config.yaml
n_layer: 11
d_model: 384
n_head: 6
n_kv_head: 6
head_dim: 64
d_mlp: 768
vocab_size: 16753
activation: "silu"
norm: "layernorm"
norm_place: "pre"
norm_eps: 1e-05
positions: "learned"
qk_norm: false
attn_scale: 0.125
bias: "all"
tie_embeddings: false
parallel_block: true
init: "normal"
init_std_qkv: 0.0435
init_std_o: 0.0
init_std_up: 0.0435
init_std_down: 0.0
optimizer: "muon"
lr: 0.00933
lr_mult_o: 2.0
lr_mult_down: 2.0
beta1: 0.93
lr_head: 0.00591
grad_clip: 1.0
warmup_steps: 200
schedule: "wsd"
decay_fraction: 0.657
decay_shape: "linear"
final_lr_fraction: 0.02
batch_tokens: 131072
seq_len: 1024
doc_mask: true
train_tokens: 1404000000
steps: 10712
dataset: "wikipedia_en"
MLP neurons of a small language model. Each row is named by its layer, matrix (up: input weights) and neuron, and shows model dimensions 0-127. Each number is 128 + 32 x the weight over its row's rms, rounded and kept within 0 to 255. Numbers have three digits each.
A block is one neuron, or neurons of one layer that tend to fire together. After each block is what it responds to, as a language model described it from the Wikipedia text at the highest values.

L8.up113:081125123146134152122092153098182140084109169144100172062125105154114125128154154101118127117114118103125131159099156161171107153083133070101163130112128142096091106129124153181072117127116145079097039126162159132137147096078185169095115117171100096108160127060065155105115123068103165134151137102105177142163143133074071174153097185149143085110141103140119124105093135124130160158075
L8.up304:103146143190142186189164099117123108122167108122139117072148067144105099122121126113148044134070148137143089154141113149130087125162138189135099184133208120161121156117049159110125112175115125132121153116109120128109108111125173087117109171060154177108186093100125175097104145159198146140084149114120178101101088137107087159168171094141135114130124087137122134111100123045133154140153
L8.up489:076163109098173169140142148155096109073143150125071065075094156166123180141181160157161116125100088117119155197143119105131092116093079108107124192114210129132134139169157086169137132122097116161181154154132100058133143091109088110132124116119104126124127179105110098148108168185142164111142203136118139142091146101118082194117071123154177106177163106083134121128167116165124056120084
L8.up599:158122075177123120088090178147136138133153126157133124194092142154121167101140155172111174091162113169144063138072085120164138122095064088108145099170114147128135106150134090081126137145115118138206086100189081185112105126172145118190103199141149114100139150105139094156150174156184142170156124137075117121129112138177128136123087194128174107073156075174058134103095144126099077084142
L8.up637:115050151129134148138167111174141209094115151116132124105163155166096099172121115107123074101098083069091172160150105166117041160099173075102129124154156154128150077062149155158155151057137102121088111178126159097154168097129172115120126138112190206081112146113103086131116131136127151147120102128090098140094140171095100131159090107161099111135081114154114106168100140106134096100099
L8.up724:098140073127147134123086085163104159102140166121113138132128128156097150154096119099164112094130113147152156112127135146143161128074141125078138178107166138163106129159196102116105145166130149143151136170149138187112077154078164131147111109118167152161161163140059193139131140086193161116119130188129060114115079115101087151179092120071139160126082119151063149111134124127110088111110
L8.up745:060144194117144161135116133110120124177098154159137123113106125113103115188153124134165118120128110169116083172084137155146134123117148107168114200090195125103130062165156149114157133078120094187161106160139080157155146081158161149137124120167110145066086135099123101169196114155142129117130105133053153153142155135139140110146103167167156113098122127087111134155122180120119126154106
L8.up748:118148119137137193066130172085036155124177123183126168113177137148108103141103148141156171137147056134164134118155101079110131098138131161082139132118124127128136197140121149169169107164147140116145137141152140096159118126059056121139089099074137165153140116116141035095122114113161148139095093100082169137091101051132103095118189095117174121171141109157106115119126098130128152136137
Punctuation or unit tokens right after a digit inside numbers, such as the comma in July 2, 1874, ′ in coordinates, 4-1 scores, 4:13 times.

L3.up81:105111112111094098150098134129163124126128045171130132139123149138128195173137125069099109067137118208105159109187082083112207148146116157090121122117108090175173134127063104140121087097086076158124153086138126148171121126074105107071144120123149177109170108101083149163176121129115157123111163147165132150082197130171118128109115101128138140103145154137148142160127125144152079117083
L3.up308:140135088155140160179123134171106179142095162131158134102088121144108151098118177158105132137142094158136085160161119109099164164119082133130155125125143189184108191136107157186173111096099109103066107180138106123176101093124175088175161166188070171189122158112124176085104152202080156111118106063177146151133120093156077146132127180085116111138116151067138100108103143140095165142113
L3.up384:129158183150180118140156130120116103157183105138179119126082132085090124151091137154155108148147109124127100148149087102102156141136167113096137084128129144105143131155121106119112041154128170089159169061102163143153134123088131098149128098198139166181146114120177162108096185146184131165148136087129140087134142135138124155187067162167114211141127107134145142134155106085154149120156
L3.up716:153118169156092167135142124143111098099082110089061185121157144110130147090100127129118092148176131163077121177075096109118158165186099119093131118122125083122122135122108094124117099115135133142121118108149093155138134143126137115119105103162069180113145109082156174097070172129124127144101152127118161141149163126141119138084131174153215141138171190069134140128110158150151159116157
Lone consonant pieces (c, ch, t, sh) starting a split word, often right after a hyphen or mid-name: -certified, -tuned, Porcupine, Ivanchatenko.

L3.up108:134114120138073134107170155099127134170114133115140086143113158185111120192175077164103050090124147090149105140154080153145183104122138166117176126047115113085134122151146151112071153149111131085143120130107169138114115077085112085154129131079143089177164152119125111093142122094099162196099132114088097137119107060112119165116110159113080122063170075096136135121131107168131101073126
L3.up169:178162121097181111131128118156093152078147129117128111174131110143145139150084101115160037130135133114127106104165093178126143107101126139083144106129124169097118123159130124079101190107172142109128103172141111165128166153080202140144116190116177175130185085092115092123118160108122137068127161101113168097171074163140141086122158072077149061140138027140121186127141141064089152119087
L3.up379:096158152156125072066122108147138100150165144130176104132089161144148124146126143054137083113092131169091102111138171060144170106165112084200148095050131099117099166123130140113077145153153119165172045169138115090119127113088142143180083089144123142118172097085107128106142099101143242149111175113154141091083171099152080180118098147128094169136162078148175137131137079152115102091102
L3.up392:120144155122072152105102150102108147062120177098112124116144163205110082156113157069120080155138167142080114144110161057114163095147108148166169121125141160138147128107205132088112170189105149123185169140112161075174121105072152133114111105138218121148146171122112172120150137059101251168090144137120093091135109164136148139138103140110130171117062069124129128185123148072079049113052
Commas, opening parentheses and dashes that end a complete phrase or clause, such as "In June 2018," "Bert L. Stafford (" or "road walk—".

L3.up546:158149089169186177162156156114138134168083065083119155129111129154108072108114172117151117183142116204136149090144120144068145189176135127122122107119105168148107124172112127123147089155138193146091095130115144101149176141093115163131146140150036112139156150129069119169155181071107178119098085149127084133171128169141180112174088095160116139101064098133145180108121096171106182162157
L3.up577:093160099201132128109166093123159123114111081117135125116143192109125164156131129065136086141143081145124147165094151108109067141127105091114141157100163108099152084127077120149066062099101081088179039137113140122092145126039153124089103099127106126087195074145080100106163149054131135183117125122119136053121146116114142141166135116170138112094149108099095109120154092176136133107070
L3.up634:102116087149168107089097104170150133138133190112149059126130158052134087134132125187146075039115129143113130121130138103052117131108112106087178073114134154106130119138176168113121114113138092084189147083123135117159162179086150137132176121162126073148136123147073095119125146088096237139136090102178097131129129119153123121102129108127162119094113117176172165131143128130086151086161
L3.up733:090097106161139172085083120129153154153128086103160099090158132146130172119089127096098163108153121117101154145105101153073180158181089144134119159118099140117146127142147144137134116093142098130132144120127182138132122110103048113121115103169114084148126103209120138108122065105036143160157134123138108128086129091201131115187086137149133169106132069138190082126065176162121189129106
Fires on the first token of a year, such as 19 or 20 after a date or "in", and on an opening parenthesis or bracket after a noun phrase, e.g. "(1874–1924)".

L4.up141:141099121127083111115136142118128152133171132119169102122105181132106074173172142058084132185169190135072134129142129094101221060176109094126126106089142150132151138174175181117093100160091084118169158082139157138111144115141156101132165114096089151148189137158164170079152138060058205110095097115159175167104121083097142144121089107071111118111095041083140169140120116114148151077058
L4.up760:219121118166067167092094161087100145130127119086191088149117138094125095176085133134156127111120190093050117117155111128102196129079115071077159106131177070083123124123151159071118191179154087167140107109123138092112137119105128131122184137088110120174123133073169132150110129080142167141156155130156086166112105134192081150214127127072147146090119106136092123160116124067125121102157
Opening quotation marks that begin a quoted phrase mid-sentence (finding it "uneven, saying that she can "charm); weaker on semicolons, commas, hyphens, dashes, He/She.

L8.up24:081149138100129125186123124129142152144088190142085061075209109093114106102082048132146079082147190154188127107129140157097060109095120116159228129090111107089071130210111209136154095145095085110128088155116110143135111170128133147104103087157135112105192121129132095146084140111166123153121096133086164162112144071096147095134129157122117121170148086107093047136150105128075098157150
L8.up155:121093161121111089159136132189119175154190156127111084144152108082150100179158111142119129085138094121077125127143131183162094146127105118189176083147182112140068158138122167114120105170105145098121177098070178139069161172117128030151136175114125134085066071151136151130120119184125113156060096143164182104082147118119083112098086099131091163089130083055177141107138098090138109122124
L8.up203:055153174122154189178154179112096142094122117100157170096121132106146096164109116126186116097173169186156130113135184096158141150109078079128141109128049095088120153153103107110094175168148099085161094128086094131177174125125178153202130141142132159130136097176074065072134108174203173115138154148147111101109210089136140184144148092116153089158146075096103185115131097122079113169165
L8.up296:135127133101106109159084113100166156122126123093124083178092125126173139126114188109157143109163072168087112164095128188119131114152157126121157135110069157068069172079183155097142123159161134134138154108124081145108113103138149105116174164126137121119155110132160168133127153150107078153111155114124150144112113104115151088113154097131155126174143167066094150180103162081086146154194
L8.up329:157159116139201145107081138090161106081148105142174128128168087072122159117127194109123099155199136072112149097101098172036173117121168066149151141092086139075111147164124118178113141141150198127127091112042111190171112136184118134165128154131136100118099083189102163135123126131144117106151159121154128152122127113127101145167131130137164132150124124184146121166092135149100174105127
L8.up333:143199109171106143180178160155176139145192150073112148162116113165131129153132096135097100096156132127128145127141116171095134127153146158105135111106123144124122107124186203145127139190075078112075092059115147190133152141129211102107132108103119176151065157123113105139135176094061088105094096109115177130112139138135040124154151171111083129079155110110124082159159109111163141148154
L8.up467:118116130150144096200093106119148162151060102108095124144133167166161139181142090104090132147120107146129139138108151115127144087170101112160163095146141132085114163161093175107090152162168106171112126130141143151119090100107107142143135112161098109068167130132121151097073151117125140138118098158094179093110112122113133166127099168093183157127136144100133150074145148057136143127113
L8.up586:114131113069108143128138155114107149145165131135114132137128128116120085133194170130115156147159172149109066127156089114119180186111113079112166144144118205169043156121135137140119139123132074134089123154154087106151121089159119105190160102086085127078198120150096135144116114075167096172146161094139095141091089154087130167106138127130148080153080158094157105108150113153102087217156
Prepositions that join or introduce a date or time span, mainly to in From 1958 to 1976, plus as of 2022 and at the age of; weaker on other at, (, dashes.

L4.up93:092112042111131138130141130094156118118095152078112117157066142163077151109148121121146084121119162102051130150181118024144149103089169095131109138064125104166182130117127173161137160150112090092162101157088115101143105087137182145172163106157118139128145137059106153116158186086136184119116132054200139128132118108185065149124097149124098184098096169080111148140129126120166130169138
L4.up675:109171108120108171142102124124093135102167156119134158141142199144187124131123139114190100087125145125086187143186137100113164144156085130133151121104106131155110155147041147135101161157109116174147099108156148130097133116112146149160104147086100125125143106119165136085110141071157185126103120136169150114156134160158096176132091135110185086122199093124148147120055150132102122114107
Opening parenthesis, sometimes a semicolon, colon or bracket, right after a name or noun phrase, starting an aside: (PAVN), (1790–96), (sixth).

L4.up39:146123194149113154143148180056195191084141133132076107151096150165101141182126193076112156141118153147118171089093180130081127132124110166090138199118114143169157099134101065179100157141064079134154113087159087143148130105124139142133025088113192162146153148168135194107125097140102149093115094155140132138158061100117125122104114174127107195116160126148157115172111141109130109093120
L4.up296:139163128069153078152152157097162169132141122077126152137100133139085138136147106116085183126141129155104235137143158144104094143116107199110142108082128164056117142091140101175113135133128092115120127122131107064138106184145080123174102128113112180093061145080123154190202192108160170101158108145075135193126119095079114189126146146126145091110178122130220093196179144036161103030088
Short word pieces directly after a capitalized first letter, usually inside proper names in lists and tables, as in K-hed-ive, Y-us-if, S-es-marias.

L8.up162:146152184148118122127162160167134123165093161186149119162174133116165091125094132084144114073111091182140132160148143149159132152144120082163123141127183170165184128171032200135110109162094131120163084150118173092118158107067153073167193159087078140106136186136098190082085179103119136132141139162125099067141137159095138131181101135153098157128083165127140151126107092104107127128153
L8.up205:123101184075154096156142108132126091102129168132140186156101104108139062150145121077185085116086176176084105130127132126144063131117180149110095089129114147128104082094097135069114177147106166127170098107166131149062155098064179125164139093119156105149132147134157098014143115074119155102105122165166081095109090167180125116114054132126170155135143138087155158121150154101165110110167
L8.up303:134165135146115171108075152194126173158134102108167107106180161158130096135127153058122097125132142155087183170105112132147064145123000158165081156157141073148130106099176096108086154132146119098121145107094142126092103133085112091088188154150189103129135167119093102147122141112160108172146128149137126100140158115114120121098068141116209096169105121103071158163139134073159090082116
L8.up431:158136103114144160087164121139097109098121158148145089124131124143096091119069113159095118144091168165168160121118106075136162096094061198098073150199153123114131164107169116102102114178171105131141165146138148094144160081157167167135137142103136093113135110169090179154174095160180149036077152171107166166084113131139146114141138152056135138139145055152072131136111111122141053074162
L8.up573:155127089101158108075148103108127136135150095133117096106183066201150125152135114090159106155104129156119162133119136124081121168124137110213133059169090129084141141164130102143092151104088094097122137131104109144130141068131119101126138162171110118135163108125151117111106193123096148165110108137119171143099098145094119120150135100109127137135090107131199113137093050095176138170146
L8.up590:175146184089145137106125188157125082082163143122146090135128186113090148135106223153145128091150093165180128144117164137133129094070088178081147085128164093101105093120161178110140126129154145136201131139171156129066131157144087135095133112116173165102090168064153121082119180075151162137108130167122159135185175135153109101156078129135173120161103148164076145144085068158115148105076
L8.up665:093138129091134160145134147174133101114146159118125085098077165167175174099109116068137147164157192124099141110160123103128172121156178166130129100134174142159121121127061192176200132146151199126117110148067080114103168168164113135139125159139161161112085101080075078113141106116146212169146142128186139160108087157140154117124144060119107153160138082211112172151158114169146148135179
L8.up703:082172089152102138129179149136139182107133105109121065116126102154108144126155151107111148159142129088101108153106118133108147172122115078139145171154132108133098160133199185137128148163108154150125099175091110097107157117107143090155163177169202152137102122127075121117162145110172104103119154084156157094074114135168105112090090142118144167145110070138144098187085100129132127108181
Commas, and sometimes table-row ends, after a finished clause, leading into and, which or with, as in "were more favorable, with".

L4.up282:201083134161106129078139124159167168136134108145149091100156162093126107075150128142089162102138087158077150088128060120139133113109120130109160181131171147110061093151173163162151145116112107114094051125111104150207144115072174126130101064117101125096185121126059194117075176159218151110147068071155141152125126156095175130102130139144138122170090113163128177113095106195146142149111
L4.up450:140124140097077145138112108091160162106153056077059197157150151131117127064084139160143143146172110110148108142124156129128145106134109108096085136109159153142112098142153122163153188162135122203091077156102095184196117116092179100141159082114120078171100130151139144091118097178167122064125153093102118135083090137125129135139182166126094082149080112127093151138118157154156144072159
Words inside stock encyclopedic phrasing: bio openers (He served as, is a former), census lines (poverty, Native American), coordinate primes, table cells.

L8.up104:173083107044124128183185137121149123187139082126155111150153143165148151102158104066122162117126112150125124143030167182121166122133150084085144113106093202105127116128145153125187112122085164117117142119120109165157093154159090119107091177091130138084135141207106145165122149111113118113089182163116179113104165152098076085069125079110155104123139125085143156142155123170148143089072
L8.up191:108152162144199124150189118171186148157152152180146140182107099104132141114133123100146139135146118150091166064125214143029141139145159180144136129137173190121085101156128202157100105108117125133110113134098154183170117124127092135125049100127093140093116156096060137154098082151101107102121141075129192114147099098090148138060107103142121095129151165133150100162106125099168123113075
L8.up271:142156150128111183187143090123160180125120141152135112104083138081155147087123198134110196162098103077102219066208170156169113165149108124112121165102112192127129088123124143115095132101108148140089126117137146182123137068165140118117191126102130133149134169132125137154189064082111125169182155120148168091123198081098097087110075103136121145106079124118157102191084149132120116072136
L8.up277:117136111143157116120187126115141133107099113111113077128183157120130185104123112135125169105146092171146195181171082148086155161112162119115099090154081131096204114169071109118185149150147161119107131185025108197124111137209049081130088127110122129164088152175096127114124167119119154132077093144104177139074097170149109083100135120101131099078074097153168167188121071097107130107120
L8.up471:083197103107083130155126117143147163155093178123125200126130119099117135174136149087126170067112105141079087105110158140104168157110112114106122080169184120064163094160054097156100117140118142149147124119170093128163146112135123126132096107117138197099190124157092180104126096146145131145146115152133121171119136095129185070165117157166129104136145171095116081175087084077123162062124
L8.up527:123130118158109076128126104194075153124177153130106074106128118115098071149162095112105206127147126155150109114116101115156080154144099108171160106107125117152107157095143080140073128150129104176145162177159088141143144131125087087159127123137058110123085188086153156141136096148111110108145108125105139101113063057072103183143142140147089115128161102038155100154085161076150155150088
L8.up601:078094138162112070151118092134152170080162119091092102188100111091072126223154111100124157086137140140149122179124132156152071107079131130105213129086139142112134111187129145138155158101131118164141082114113143136174158134138059075111142130066093150095107092155151179159134150115107087118108143142097183105104115093117123139066124141149204120093157169083108103140124118113068150137105
L8.up734:165098124190162177119115152105194128040138092159122084165146154171192156139135168128100112106164100178081176155134140113157185178148111102120142148119134102166095095121188093097160158072166173063131145122158124115120118135118083083137136151087123111127142151102115154145087115110095121112183119085133119182101116130055040122128170093129149081112170102175115125155109131179137108136110
Second word-piece of a word split after a short opening fragment, in names or common words, such as f-ron-tal, ab-us-ive, J-ó-zef.